{
  "activation": "swiglu",
  "rope_base": 10000.0,
  "bias": "none"
}
MLP neurons of a small language model. Each row is named by its layer, matrix (gate and up: input weights) and neuron, and shows model dimensions 48-175. Each number is 200 + 20 x the weight over its row's rms, rounded and kept within 0 to 999. A neuron's up and down rows have the sign that makes its largest values positive.
Before each neuron's rows, "fires on" lists the tokens most often at its 100 highest values on Wikipedia text that the model never trained on.

fires on: ":", "ish", "d", "le", "lor"
L5.gate247,190,195,221,214,214,212,211,178,157,240,228,197,200,191,215,183,190,213,190,179,196,235,208,201,202,207,181,216,200,224,219,192,207,239,222,182,210,245,210,243,194,230,217,240,232,221,196,211,205,210,237,230,206,173,192,187,239,192,203,217,199,209,223,206,197,221,205,191,235,168,158,222,208,177,202,244,165,207,195,216,177,188,191,176,199,223,203,177,196,195,190,168,186,182,201,223,191,165,214,183,196,197,214,202,184,211,197,219,198,226,221,234,200,179,231,205,210,195,195,213,185,166,212,194,200,183,185,181
L5.up247,203,231,229,207,217,211,205,180,231,165,232,220,195,211,201,174,218,197,176,178,196,170,211,234,208,151,218,226,166,217,195,201,211,204,198,189,168,214,208,238,223,214,205,199,204,220,181,204,219,230,177,190,199,194,222,214,182,190,209,187,194,225,196,212,206,174,220,193,248,201,156,175,209,184,207,215,198,164,189,195,187,162,206,221,168,221,189,230,235,223,179,193,205,194,214,196,213,170,199,228,166,188,187,187,174,228,227,170,189,201,176,199,199,204,227,190,171,214,183,204,242,237,217,212,199,219,210,202

fires on: " of", " the", "o", " among", "other", ";"
L4.gate202,247,199,233,195,208,213,185,227,192,188,194,226,215,198,191,172,188,180,196,193,202,185,189,213,212,211,183,214,186,198,212,232,206,194,172,181,241,187,215,239,208,170,173,204,178,220,189,205,215,175,183,174,195,229,191,215,199,196,211,230,199,212,199,183,228,219,209,184,178,179,192,186,225,182,189,167,176,205,204,212,181,194,193,210,197,191,223,223,148,215,200,225,201,240,216,185,183,224,181,201,195,198,200,212,199,195,201,180,243,166,203,193,198,203,229,215,188,227,189,162,207,207,191,222,147,230,193,224
L4.up202,219,184,174,185,201,190,163,199,233,175,196,158,220,180,167,228,181,206,230,207,185,216,193,234,238,197,211,183,201,183,237,213,182,203,224,213,186,211,211,217,190,201,198,203,192,203,194,194,215,208,198,200,209,229,202,223,190,190,197,216,166,207,195,220,195,218,198,163,211,205,213,167,222,185,193,196,182,237,158,218,146,201,208,202,227,212,207,186,209,175,175,192,216,229,201,228,171,231,186,237,202,220,177,239,161,206,179,217,210,204,178,188,194,171,220,174,169,244,213,202,220,229,186,231,207,203,227,183

fires on: "k", "f", "d", "o", "g", "ja"
L2.gate18,184,155,149,191,224,190,208,215,215,201,192,221,174,230,187,209,236,167,171,194,210,185,218,220,191,197,223,198,231,199,211,182,218,192,188,209,201,172,184,209,219,199,228,192,232,176,183,186,193,189,210,218,167,173,210,217,157,180,185,169,190,233,218,212,185,221,222,207,209,211,204,191,159,175,192,205,178,188,203,151,205,188,218,165,202,207,245,205,208,242,213,210,202,193,209,188,194,227,179,186,187,173,213,210,217,203,210,199,162,197,187,200,226,219,196,205,182,228,190,212,171,204,227,225,160,213,198,174
L2.up18,214,203,200,189,214,189,187,217,184,180,179,207,244,180,188,184,240,182,193,186,181,210,207,208,190,186,167,213,218,199,210,195,221,205,204,180,196,181,227,251,238,183,246,206,184,166,218,198,175,212,243,189,158,172,217,174,202,182,178,207,223,187,218,208,186,180,187,228,208,200,212,184,173,180,222,181,219,180,180,187,198,191,197,218,182,196,187,258,195,200,207,179,204,222,219,210,200,223,193,208,187,184,183,205,184,211,212,232,205,195,200,220,209,158,165,187,190,196,189,180,190,236,201,225,227,191,200,173

fires on: "y", "o", "ur", "p"
L4.gate212,206,188,232,196,185,206,216,216,194,189,186,211,211,216,163,213,208,200,200,214,164,181,207,215,218,181,217,201,224,191,190,200,202,166,179,220,188,231,222,209,224,202,218,219,216,205,226,238,233,195,229,213,211,228,237,191,230,172,183,178,215,219,238,204,186,209,198,176,176,168,195,193,187,215,195,211,194,203,249,204,241,223,218,215,183,219,206,166,174,213,212,200,178,234,164,174,189,187,213,193,207,181,209,212,199,208,195,236,201,201,191,201,222,188,239,237,152,223,201,157,160,218,209,192,205,209,193,177
L4.up212,192,212,190,196,198,198,192,216,220,164,163,205,194,176,205,196,182,212,165,209,197,173,160,241,234,192,211,188,186,196,215,187,171,191,183,145,193,216,202,189,213,167,210,196,229,185,180,195,234,171,186,205,211,213,211,219,183,207,200,198,225,229,191,168,148,229,210,221,191,201,222,231,179,224,227,226,177,224,203,223,222,207,182,174,171,206,178,217,192,214,175,197,203,189,186,212,221,205,188,171,226,196,172,172,203,221,182,185,223,198,199,203,200,199,232,192,222,205,194,165,193,223,157,218,180,215,200,234

fires on: "ki", "O", "um", "one"
L5.gate291,210,182,197,205,206,203,203,182,226,229,234,229,246,194,218,242,198,196,207,211,211,240,191,191,212,184,186,167,219,171,233,205,210,188,158,226,176,184,198,211,202,212,176,217,174,204,225,174,181,210,196,184,182,220,209,204,200,188,193,225,192,185,188,213,175,225,210,198,203,217,173,192,210,200,196,201,208,165,197,199,194,210,199,177,170,186,209,209,194,196,228,246,176,218,155,197,175,163,167,180,163,174,174,219,198,185,202,204,176,174,212,200,191,214,211,164,187,184,189,240,198,248,184,224,189,175,211,204
L5.up291,182,221,179,195,199,189,198,181,236,171,194,215,238,231,205,199,204,194,206,208,207,209,199,170,216,220,189,190,241,185,214,199,230,201,151,217,215,196,198,183,232,203,167,195,205,167,233,188,183,209,189,209,176,205,203,190,246,225,198,238,189,214,212,198,188,225,208,264,186,206,177,201,164,208,214,213,209,226,195,208,190,210,204,185,176,181,204,196,228,166,205,221,190,172,190,214,182,227,207,198,202,204,209,187,220,201,212,198,175,202,194,143,152,196,215,203,225,170,215,202,226,225,173,256,185,200,195,174

fires on: "ic", "the", "th", "ur", " the", "ul"
L5.gate98,181,183,179,185,211,196,182,208,202,207,139,214,193,187,237,178,204,235,178,229,182,206,192,203,197,207,224,174,219,218,214,177,219,179,147,216,179,216,220,217,203,186,214,227,184,169,184,220,212,170,190,224,203,200,209,208,204,178,201,181,211,198,191,241,227,188,247,182,217,230,200,176,179,205,229,204,169,168,210,224,187,183,195,220,183,221,210,162,211,179,200,215,191,192,255,212,223,177,192,211,203,199,217,197,227,176,209,191,212,193,211,190,172,187,192,205,214,204,188,189,196,206,185,212,235,195,201,180
L5.up98,225,217,188,204,182,212,172,221,212,211,194,240,193,187,213,218,216,217,187,254,179,174,200,208,216,192,237,177,224,188,172,241,173,189,200,190,204,194,201,184,213,210,179,227,202,206,194,206,173,213,192,218,209,198,186,219,198,196,194,236,214,191,218,161,194,206,206,189,202,221,199,205,186,182,197,202,211,191,210,206,204,209,237,180,171,220,205,206,214,186,195,213,223,194,204,197,198,194,190,206,239,192,216,266,201,171,162,205,176,156,203,189,202,179,204,163,193,191,251,224,199,229,175,204,175,164,191,194

fires on: "e", "o", "in", "on", "bb"
L4.gate429,219,196,189,201,210,225,201,238,240,192,182,199,205,154,203,200,219,200,198,216,207,198,209,195,210,194,194,208,173,178,191,199,185,196,191,213,156,179,192,199,198,176,217,187,223,190,208,186,212,211,209,221,170,256,215,208,222,225,238,212,211,219,208,228,237,223,211,191,193,215,192,148,199,181,215,187,212,200,190,222,228,182,155,224,237,216,212,175,246,197,201,173,181,179,177,200,192,184,188,209,207,218,208,208,193,172,183,202,167,230,228,188,190,215,195,236,190,202,200,191,205,199,235,232,186,203,223,207
L4.up429,212,199,182,208,207,174,222,192,180,193,205,180,207,198,169,197,198,219,199,196,188,215,207,205,208,201,214,207,228,209,208,172,232,220,196,194,237,181,205,239,199,216,183,186,213,219,167,175,182,194,203,218,195,198,195,185,187,238,218,209,190,205,211,236,172,217,185,198,207,236,207,176,215,197,219,206,148,218,207,229,217,217,187,199,169,225,213,212,191,222,245,183,196,185,171,195,185,223,162,198,199,187,195,187,205,235,226,191,170,206,189,196,190,156,211,178,193,204,201,206,189,217,170,177,189,162,186,237

fires on: "ed", " born", "er", "d", "o", "id"
L4.gate376,182,207,190,227,207,200,176,226,190,215,213,190,208,191,187,250,209,191,211,229,199,203,209,209,184,221,170,168,230,203,180,245,201,208,234,201,201,176,207,225,185,218,182,221,210,197,174,233,200,212,210,244,193,202,195,197,223,223,203,213,196,207,203,213,186,174,187,198,218,220,193,182,226,210,245,182,177,193,201,224,185,184,174,201,195,172,198,178,203,200,219,187,183,196,180,229,173,192,195,205,199,183,210,207,217,202,165,190,222,186,255,239,180,221,202,231,158,161,174,220,175,198,235,216,202,222,183,233
L4.up376,183,227,202,206,211,269,203,189,216,213,214,209,192,210,193,198,202,163,179,186,192,187,184,180,168,212,240,206,214,171,216,198,203,200,215,175,205,198,199,205,205,195,199,179,207,216,192,190,188,199,209,161,200,176,213,171,187,191,197,172,173,198,181,218,178,190,239,205,173,218,256,185,187,178,174,207,175,185,173,233,223,181,225,163,195,183,186,193,199,238,223,217,226,156,209,203,195,166,191,219,204,228,224,211,195,199,187,217,217,215,186,204,189,200,181,202,203,170,207,179,194,150,215,181,196,163,224,208

fires on: "y", "as", "o", " the"
L2.gate116,217,179,194,168,217,229,227,183,222,223,156,188,161,205,191,208,227,184,210,195,202,191,209,230,170,194,182,203,219,216,197,198,180,190,196,182,214,193,161,180,237,178,190,175,215,200,229,181,204,172,225,216,207,223,188,207,173,226,195,195,154,216,212,221,167,165,252,193,234,203,205,194,171,180,228,213,181,183,212,212,177,208,210,214,185,222,226,168,197,218,201,195,181,214,191,233,211,180,155,220,233,197,204,214,160,217,213,212,201,194,201,175,189,229,224,180,209,198,187,188,192,189,200,160,178,196,194,211
L2.up116,196,200,213,231,223,189,189,196,196,185,178,197,184,222,218,179,253,233,188,199,185,176,223,186,226,193,184,194,215,218,223,216,169,205,195,177,186,211,204,203,245,175,203,173,217,164,204,202,203,189,193,200,227,207,213,180,192,217,210,185,219,241,202,170,191,232,208,209,185,200,188,152,185,206,206,164,202,209,216,193,170,215,196,177,212,212,192,231,197,193,182,186,200,201,212,134,183,193,181,203,215,194,167,178,199,253,199,196,221,198,169,202,231,182,231,165,189,205,195,207,192,259,206,182,203,187,210,189

fires on: "s", " José", " I", " Francisco", "ense", "o"
L2.gate75,213,187,218,221,220,185,215,221,199,208,206,227,246,214,208,229,178,200,184,181,165,209,178,193,205,223,204,209,198,186,175,197,215,206,201,211,203,210,204,207,208,192,184,182,210,207,158,195,186,221,212,214,201,227,198,194,162,206,190,221,190,219,223,211,212,209,202,209,210,217,217,211,232,203,219,201,219,204,238,194,259,202,206,194,190,215,203,190,217,229,202,225,230,224,236,210,175,208,197,191,253,195,209,180,204,160,192,211,166,189,213,191,192,205,166,207,207,180,186,194,162,206,192,201,172,191,185,190
L2.up75,176,220,224,206,202,185,201,222,194,182,201,239,221,217,207,221,221,168,187,198,201,203,206,198,205,230,250,183,223,187,198,163,222,192,209,208,209,234,181,151,191,179,204,173,179,226,210,182,185,183,253,208,224,170,174,216,207,185,209,193,189,211,220,189,211,222,215,208,168,220,200,178,209,205,159,214,217,210,207,224,214,211,211,196,179,204,195,192,212,225,179,222,222,204,223,194,228,213,201,232,215,194,230,195,217,194,183,213,190,170,225,183,218,181,217,171,217,165,222,190,186,224,188,192,206,174,171,176

fires on: "1", " in", "6", "3", " time", "7"
L5.gate394,162,210,198,178,236,182,202,202,195,186,183,221,208,203,187,211,191,250,197,175,189,204,159,208,193,204,177,183,183,213,185,213,197,194,178,234,209,201,199,171,148,203,203,213,202,234,193,203,193,222,193,214,206,187,184,219,157,197,219,165,227,231,169,206,203,159,211,187,200,177,219,195,210,217,206,215,209,190,211,191,197,217,166,234,201,196,216,191,218,208,201,223,186,227,155,204,190,195,177,201,243,224,191,222,196,185,247,209,196,142,208,216,189,171,175,214,156,216,211,210,189,179,179,198,200,191,207,201
L5.up394,208,222,207,206,252,185,197,196,228,187,230,215,213,188,225,210,226,197,184,187,233,197,199,222,208,182,170,202,163,206,208,238,216,203,216,198,206,182,229,199,194,236,189,214,216,174,248,205,204,225,203,233,237,181,185,226,216,195,165,235,214,203,229,175,214,238,180,209,171,193,206,190,187,180,199,205,193,194,203,202,173,198,228,202,187,197,219,195,166,207,196,201,185,177,182,196,215,206,191,198,199,203,208,215,180,215,191,175,188,176,213,185,185,223,197,206,166,198,205,196,221,171,174,232,204,161,168,181

fires on: "-", "u", "en", " began", " started"
L5.gate129,170,190,236,201,183,237,184,203,219,194,179,173,203,242,192,213,213,182,198,206,193,180,200,217,203,175,218,186,174,193,221,220,186,186,220,209,193,203,201,183,183,194,185,208,181,240,172,187,209,204,184,242,204,216,214,216,220,198,182,188,160,201,179,239,172,163,169,191,204,221,180,201,231,167,225,168,182,180,226,173,180,204,193,216,195,207,218,216,211,201,190,171,209,159,195,224,181,230,182,207,199,193,200,207,170,197,158,213,188,175,238,160,237,217,202,222,221,195,224,176,189,162,199,216,215,209,200,178
L5.up129,152,188,187,191,198,226,207,195,194,209,166,203,218,194,175,196,193,203,207,192,204,165,192,221,202,208,177,182,233,178,225,219,183,203,200,226,168,191,204,178,205,194,218,207,191,196,161,208,195,228,207,217,227,208,219,220,213,247,199,212,190,224,169,180,189,201,189,215,189,202,235,187,234,176,186,224,186,200,188,199,204,199,241,181,187,196,203,220,174,204,196,194,223,186,223,234,223,165,221,174,200,191,231,185,219,215,211,259,178,197,220,178,192,191,161,221,154,198,185,180,206,206,242,167,221,197,203,196

fires on: "ed", "ing", "d", "r", " under"
L5.gate7,176,192,196,232,194,210,211,187,229,204,222,177,190,215,194,206,180,201,208,225,214,189,174,179,197,156,195,194,221,211,199,219,216,203,217,221,206,191,205,259,216,188,204,236,219,231,213,203,208,172,193,184,207,220,192,204,209,235,177,186,201,238,193,215,231,192,174,197,171,183,187,206,234,199,199,214,182,204,197,216,220,168,227,183,185,222,193,218,218,211,187,213,205,184,178,235,189,185,195,192,178,160,212,192,202,208,206,243,220,206,196,200,205,210,214,194,213,194,174,183,205,184,212,214,200,216,206,189
L5.up7,193,237,223,185,197,206,171,191,236,189,193,193,223,238,175,228,198,200,169,195,209,199,197,169,193,182,163,225,207,209,209,228,179,197,203,164,241,242,212,232,172,179,199,214,201,208,207,170,193,179,197,196,208,201,201,186,186,205,250,200,183,200,183,180,196,182,214,228,232,210,198,207,191,155,195,176,229,201,195,188,203,214,175,179,236,217,221,206,207,228,216,224,239,194,247,220,195,205,195,197,182,195,211,172,202,192,198,189,190,198,181,222,211,201,214,193,198,156,195,174,181,193,228,206,219,170,250,211

fires on: " not", "ri", " was", " most", "4"
L5.gate329,247,218,207,217,186,183,202,184,225,183,222,211,212,196,224,190,206,203,242,213,218,244,207,258,213,180,198,181,177,187,218,228,179,184,176,188,204,196,184,202,206,197,198,191,218,217,223,223,211,230,230,236,199,195,196,171,158,202,158,181,210,172,220,217,211,211,212,220,222,200,222,215,185,239,198,200,173,227,214,228,201,185,185,214,202,179,207,175,219,246,227,176,206,208,183,206,180,163,214,183,206,190,211,191,209,243,195,177,214,182,206,190,208,234,213,160,222,197,204,191,183,198,212,183,171,237,192,217
L5.up329,200,173,194,203,176,196,183,216,229,179,206,196,165,206,205,185,198,207,182,217,206,195,207,220,199,182,205,221,209,195,200,215,153,191,230,205,247,215,225,214,160,179,189,201,200,188,234,233,220,229,202,210,163,206,187,199,231,185,196,225,222,187,227,171,201,203,175,222,223,202,214,192,214,190,162,204,224,197,212,180,202,186,159,210,213,172,188,207,209,220,187,185,175,214,199,183,249,195,179,175,209,191,173,182,181,213,196,183,188,232,144,196,197,210,185,191,192,212,167,214,180,210,190,207,189,208,208,208

fires on: " by", " Dis", "li"
L4.gate451,189,156,171,199,191,222,200,199,213,197,208,240,247,196,191,168,213,192,181,214,192,224,194,218,167,192,177,193,196,223,198,157,203,218,203,212,222,212,185,182,213,190,186,192,195,224,207,206,214,170,167,209,211,191,204,169,199,167,188,178,188,225,175,223,207,204,221,201,198,197,228,216,208,170,229,220,180,219,189,199,207,189,200,178,165,231,194,193,212,221,215,194,206,205,211,206,189,244,148,199,222,191,227,184,182,223,200,215,172,197,209,206,192,169,225,159,197,203,207,179,196,180,246,210,182,223,206,231
L4.up451,232,188,219,193,215,197,160,213,204,240,216,224,209,194,165,192,206,204,190,201,205,181,217,200,158,228,169,155,206,186,221,161,191,216,219,201,181,195,186,211,193,197,184,206,202,197,191,206,188,181,224,158,213,195,181,219,181,197,227,187,172,206,228,177,170,178,201,187,198,214,211,182,222,198,220,219,203,175,184,225,199,171,189,192,206,228,236,202,184,203,171,217,207,189,201,213,187,230,178,209,211,146,244,189,207,193,204,200,216,182,225,180,199,186,190,201,226,223,184,169,176,198,196,240,211,180,201,197

fires on: " first", " |", " by", "/", " of", ";"
L4.gate103,145,178,178,202,206,197,196,184,242,172,178,192,226,188,170,200,232,155,156,215,225,178,188,226,213,205,200,161,207,197,201,187,207,231,208,214,172,208,187,167,209,193,194,192,218,202,200,184,194,198,212,198,154,204,194,209,178,180,222,185,212,178,199,203,201,211,193,183,164,194,204,195,206,170,201,183,174,224,196,198,223,198,191,176,222,153,198,212,214,195,194,202,210,204,162,181,220,187,216,202,258,198,213,170,195,206,221,189,190,169,186,212,183,172,215,191,200,238,208,214,181,211,206,206,201,228,182,234
L4.up103,203,199,172,237,176,194,184,194,223,176,223,200,241,215,199,193,246,170,212,214,199,202,184,203,173,223,195,199,202,212,234,215,161,198,230,213,186,193,193,193,193,181,184,216,216,182,184,197,178,157,201,200,203,227,188,232,163,221,223,197,236,193,184,210,211,205,181,213,186,238,207,197,221,224,191,194,176,224,214,205,208,204,150,206,227,225,218,205,169,221,204,209,215,192,213,197,211,230,219,219,241,210,193,211,215,224,214,197,232,173,214,205,178,178,202,228,190,173,214,205,226,177,177,234,238,172,225,235

fires on: "d", " red", "ed", " Red", " Tom", " Co"
L2.gate230,182,202,204,230,206,228,243,202,204,213,216,160,204,221,234,208,204,211,222,225,234,219,193,213,173,244,171,197,221,200,224,198,183,223,202,181,173,230,180,205,174,165,198,217,233,209,200,236,205,190,203,258,197,230,198,193,209,174,214,217,224,221,239,201,189,208,210,206,198,206,189,189,225,225,163,223,191,189,174,202,176,222,226,167,193,199,194,204,195,231,191,202,213,187,210,233,151,193,203,211,224,191,215,188,187,208,220,208,212,221,183,177,208,242,190,188,217,190,180,209,205,184,203,221,186,216,232,196
L2.up230,215,171,177,202,213,181,219,176,156,204,208,187,191,248,164,217,220,222,193,191,216,198,185,214,199,224,208,198,206,193,181,198,184,213,189,228,196,195,193,220,148,191,192,211,220,222,196,206,223,180,239,214,208,200,199,207,177,211,190,198,182,217,200,223,179,189,192,201,193,210,174,232,209,175,189,205,214,222,204,191,208,212,216,192,203,205,219,156,217,258,220,205,232,224,229,182,194,181,199,239,176,210,192,203,189,217,205,156,209,189,192,201,197,203,165,206,220,183,191,188,250,186,196,208,212,196,184,206

fires on: " at", "s", "nt", "vers", " by"
L5.gate53,215,198,206,207,221,220,219,206,223,222,224,183,189,212,186,218,225,210,160,226,204,178,224,204,180,200,180,200,190,190,193,164,228,181,204,174,210,177,212,214,188,239,188,181,185,187,163,202,190,155,210,194,207,199,178,188,214,200,224,237,207,221,200,195,198,188,204,182,208,180,202,197,199,186,188,217,184,198,200,199,210,228,230,157,202,223,206,206,229,179,187,193,188,213,225,214,204,192,200,214,241,193,235,195,165,212,192,168,186,172,214,234,235,197,242,233,186,166,224,175,197,218,224,185,174,215,208,214
L5.up53,187,217,199,215,207,190,196,185,212,214,229,207,201,180,215,203,209,217,211,153,205,199,187,227,192,204,206,217,205,152,206,190,169,196,188,170,229,190,219,190,162,191,185,162,193,205,179,175,181,214,164,182,214,227,208,201,168,226,217,210,205,205,233,219,196,192,190,211,220,192,206,191,220,217,217,221,208,177,215,211,201,192,161,205,220,218,211,186,217,235,193,224,201,222,224,218,213,243,196,202,192,207,208,162,188,206,224,201,214,187,187,223,214,204,209,208,195,220,178,198,221,198,181,196,211,192,178,201

fires on: "e", "in", "re", "o", "s"
L2.gate466,195,199,186,220,175,182,223,192,184,180,218,191,180,176,199,213,196,164,194,203,207,183,262,219,163,153,237,218,193,202,213,195,227,184,203,193,207,187,200,190,200,204,190,194,182,171,181,170,186,203,222,194,170,196,186,187,189,195,200,200,200,197,222,168,195,232,214,247,228,226,232,207,237,194,209,191,178,184,188,219,236,171,220,217,218,239,220,195,205,197,203,158,173,189,193,200,177,215,185,184,246,187,229,210,217,166,181,196,186,214,197,224,216,207,196,170,238,197,213,174,203,225,219,225,206,211,187,183
L2.up466,184,213,161,217,194,141,223,219,204,161,234,188,198,198,191,217,211,186,210,175,181,190,230,210,189,167,241,191,200,237,203,180,191,206,230,213,200,206,197,228,217,174,195,217,209,216,192,180,171,201,197,192,168,181,229,186,161,187,220,192,202,205,205,198,225,259,186,188,178,191,184,180,193,173,174,194,220,199,234,229,208,166,197,210,210,205,171,189,197,225,207,176,215,199,192,205,206,165,167,195,217,215,190,172,231,166,203,175,202,210,215,187,224,192,195,199,195,200,180,176,172,234,198,226,211,221,204,215

fires on: "\n", "e", "Personal", "3", "ca", " ("
L5.gate165,233,221,218,163,174,255,209,224,203,200,199,194,169,225,195,179,202,190,196,206,189,219,210,206,161,212,199,207,183,198,199,196,176,172,218,223,174,177,191,218,204,192,194,189,204,208,183,201,213,220,213,200,196,185,219,185,178,155,191,168,161,183,189,216,171,227,221,192,194,201,186,208,187,206,181,208,228,216,174,197,206,184,184,200,249,205,204,193,161,212,202,228,172,235,162,179,180,229,201,194,194,218,205,225,230,187,168,197,217,198,178,215,216,163,234,194,179,213,187,201,202,218,197,200,201,220,177,177
L5.up165,198,203,207,172,186,209,257,180,188,218,199,235,205,208,181,197,221,237,181,165,240,196,221,211,170,220,211,209,218,195,190,187,214,204,188,179,197,208,202,189,204,216,203,202,180,208,135,222,228,192,182,228,207,200,227,192,154,210,155,222,207,185,195,195,190,175,198,170,221,190,222,187,158,187,238,199,194,177,225,244,228,187,163,213,187,197,204,220,209,227,196,244,202,182,220,243,182,228,180,181,203,216,198,207,201,205,166,225,206,183,182,188,207,189,204,175,204,192,175,182,192,202,222,201,221,232,240,237

fires on: "in", "d", "us", "o", "all", "a"
L2.gate256,201,241,184,200,196,213,202,216,207,196,177,182,200,204,194,221,242,224,174,198,203,191,238,192,219,201,168,215,221,216,236,195,163,186,180,200,226,209,174,178,215,218,198,227,227,180,191,221,204,201,218,170,201,187,244,196,165,192,203,207,194,204,199,190,201,242,195,184,224,186,239,201,177,189,176,252,181,236,220,190,178,218,187,173,195,182,243,186,218,193,216,163,192,162,183,181,154,210,205,175,208,191,212,222,199,197,178,221,202,220,219,190,192,200,204,213,218,221,160,203,193,189,215,238,189,206,228,198
L2.up256,216,226,224,238,208,227,168,177,213,189,190,171,190,246,245,175,187,203,190,191,206,238,212,198,204,191,216,216,215,168,217,168,202,199,209,217,175,194,243,194,182,216,220,199,173,176,172,200,197,202,215,205,197,250,212,180,245,198,194,198,182,200,213,205,206,199,220,201,221,153,196,220,170,169,213,219,168,180,169,170,191,182,202,214,206,212,211,188,203,151,195,185,208,229,205,207,210,182,239,194,200,216,232,194,220,222,196,202,211,202,192,205,178,203,167,210,239,202,184,197,177,167,184,208,185,170,199,188

fires on: "-", "(", "/", " $"
L2.gate456,171,196,178,194,139,239,190,205,188,235,178,185,152,206,216,182,225,214,168,187,178,244,206,205,188,196,193,216,179,208,257,205,215,225,213,202,205,206,186,188,197,196,216,182,226,206,214,224,203,227,196,206,204,178,180,177,156,202,208,189,193,211,191,169,206,204,218,210,181,200,202,210,217,154,207,219,201,209,177,206,200,204,218,192,206,186,213,207,191,168,139,195,251,186,193,197,198,197,198,225,223,172,215,199,189,205,196,208,158,158,199,237,208,230,225,168,170,201,214,197,186,195,211,194,213,168,203,230
L2.up456,197,248,221,192,193,198,187,207,161,222,198,203,192,200,212,215,195,214,181,208,191,186,224,214,227,194,211,227,230,240,209,157,200,214,209,205,219,244,183,182,172,185,185,213,169,210,206,221,180,189,164,217,229,155,209,187,183,179,198,168,204,230,204,157,208,212,208,176,225,196,199,241,219,200,186,200,201,140,164,207,191,204,190,211,200,188,238,212,184,197,187,202,212,205,187,179,231,198,220,208,213,191,239,227,217,146,201,178,174,194,214,229,200,228,211,199,173,191,203,164,201,199,184,213,202,185,198,201

fires on: ":", "1", "D", "le", "8", "7"
L4.gate457,263,199,214,197,217,189,208,237,180,197,199,219,200,240,204,227,182,209,179,189,210,230,221,175,182,199,199,210,210,177,192,234,182,218,209,223,219,228,237,198,207,216,214,214,187,192,181,232,213,175,214,238,191,226,178,208,186,183,214,198,189,235,228,195,168,167,203,212,221,232,218,214,184,218,178,220,188,232,209,201,196,159,194,196,155,172,202,185,206,188,184,208,170,203,207,209,188,203,219,212,182,217,228,215,163,212,207,190,167,201,208,208,184,203,215,195,211,243,185,199,199,199,183,188,199,199,228,231
L4.up457,186,221,178,219,235,200,183,208,213,204,196,194,207,185,205,201,191,175,207,189,184,197,150,252,208,202,208,192,175,176,184,191,192,216,195,169,188,202,196,209,179,219,185,229,217,166,188,221,240,219,167,173,230,197,195,225,215,186,157,203,182,224,185,217,210,227,209,232,203,211,199,206,203,203,197,185,221,170,203,210,217,162,192,185,196,194,176,198,226,219,186,211,207,228,218,211,247,183,174,209,227,229,198,215,173,202,185,181,195,162,182,200,212,194,203,229,183,207,155,199,198,177,184,199,172,200,218,188

fires on: "to", "bo", "p", "no", "en"
L4.gate210,199,189,213,175,212,224,200,206,201,151,182,204,216,198,237,170,205,172,187,230,186,222,174,195,190,203,189,205,191,238,216,198,204,187,219,222,185,224,153,206,222,202,215,196,225,194,209,189,208,198,204,180,199,192,215,180,212,207,213,241,185,230,238,195,198,135,150,218,200,181,224,216,204,202,181,181,190,188,211,216,195,210,181,220,199,187,176,224,210,218,196,178,214,194,210,224,197,183,206,217,219,167,163,173,187,211,232,246,191,208,232,167,174,189,208,223,183,225,195,213,180,203,241,204,181,203,201,189
L4.up210,219,200,214,232,216,189,176,201,181,238,196,192,224,216,208,198,207,207,200,198,221,211,214,199,222,185,188,218,184,180,203,225,170,173,227,202,224,229,199,202,233,207,182,236,222,194,199,235,188,190,216,220,198,214,222,208,181,222,196,204,218,196,194,198,231,155,219,215,199,163,201,185,178,173,229,204,194,188,202,189,197,229,204,201,206,187,171,173,223,197,201,239,209,140,205,178,187,224,210,201,201,187,203,204,195,200,165,213,177,166,210,203,176,211,213,248,217,204,191,217,174,194,176,206,139,238,217,223

fires on: " North", " out", " north", " under"
L2.gate285,212,194,211,212,201,197,180,234,190,191,205,194,186,230,188,168,221,181,187,191,184,198,199,166,187,218,186,211,186,206,237,231,222,185,173,216,203,177,217,158,211,196,190,146,192,201,198,195,164,190,205,203,222,195,230,217,210,224,199,214,160,203,213,220,211,181,221,180,194,185,203,216,178,197,164,217,147,208,242,176,197,229,183,186,183,212,201,205,231,230,200,189,184,184,211,192,190,202,189,188,176,188,206,211,211,201,162,225,181,211,233,172,178,201,217,222,195,180,177,206,214,203,235,191,172,154,196,215
L2.up285,213,172,199,197,212,183,167,219,196,205,221,203,175,235,206,196,208,182,195,233,202,191,186,192,208,205,200,234,208,231,211,231,208,172,191,228,210,177,198,188,231,198,198,217,207,198,211,202,180,188,188,203,161,194,227,221,214,198,233,203,182,197,229,221,222,237,191,246,184,177,217,194,208,225,222,202,168,200,231,181,220,212,203,173,163,188,160,193,183,226,215,231,219,207,166,188,156,185,206,209,200,175,208,186,219,214,194,204,162,218,177,222,248,182,205,152,192,180,193,200,178,188,239,187,180,192,243,208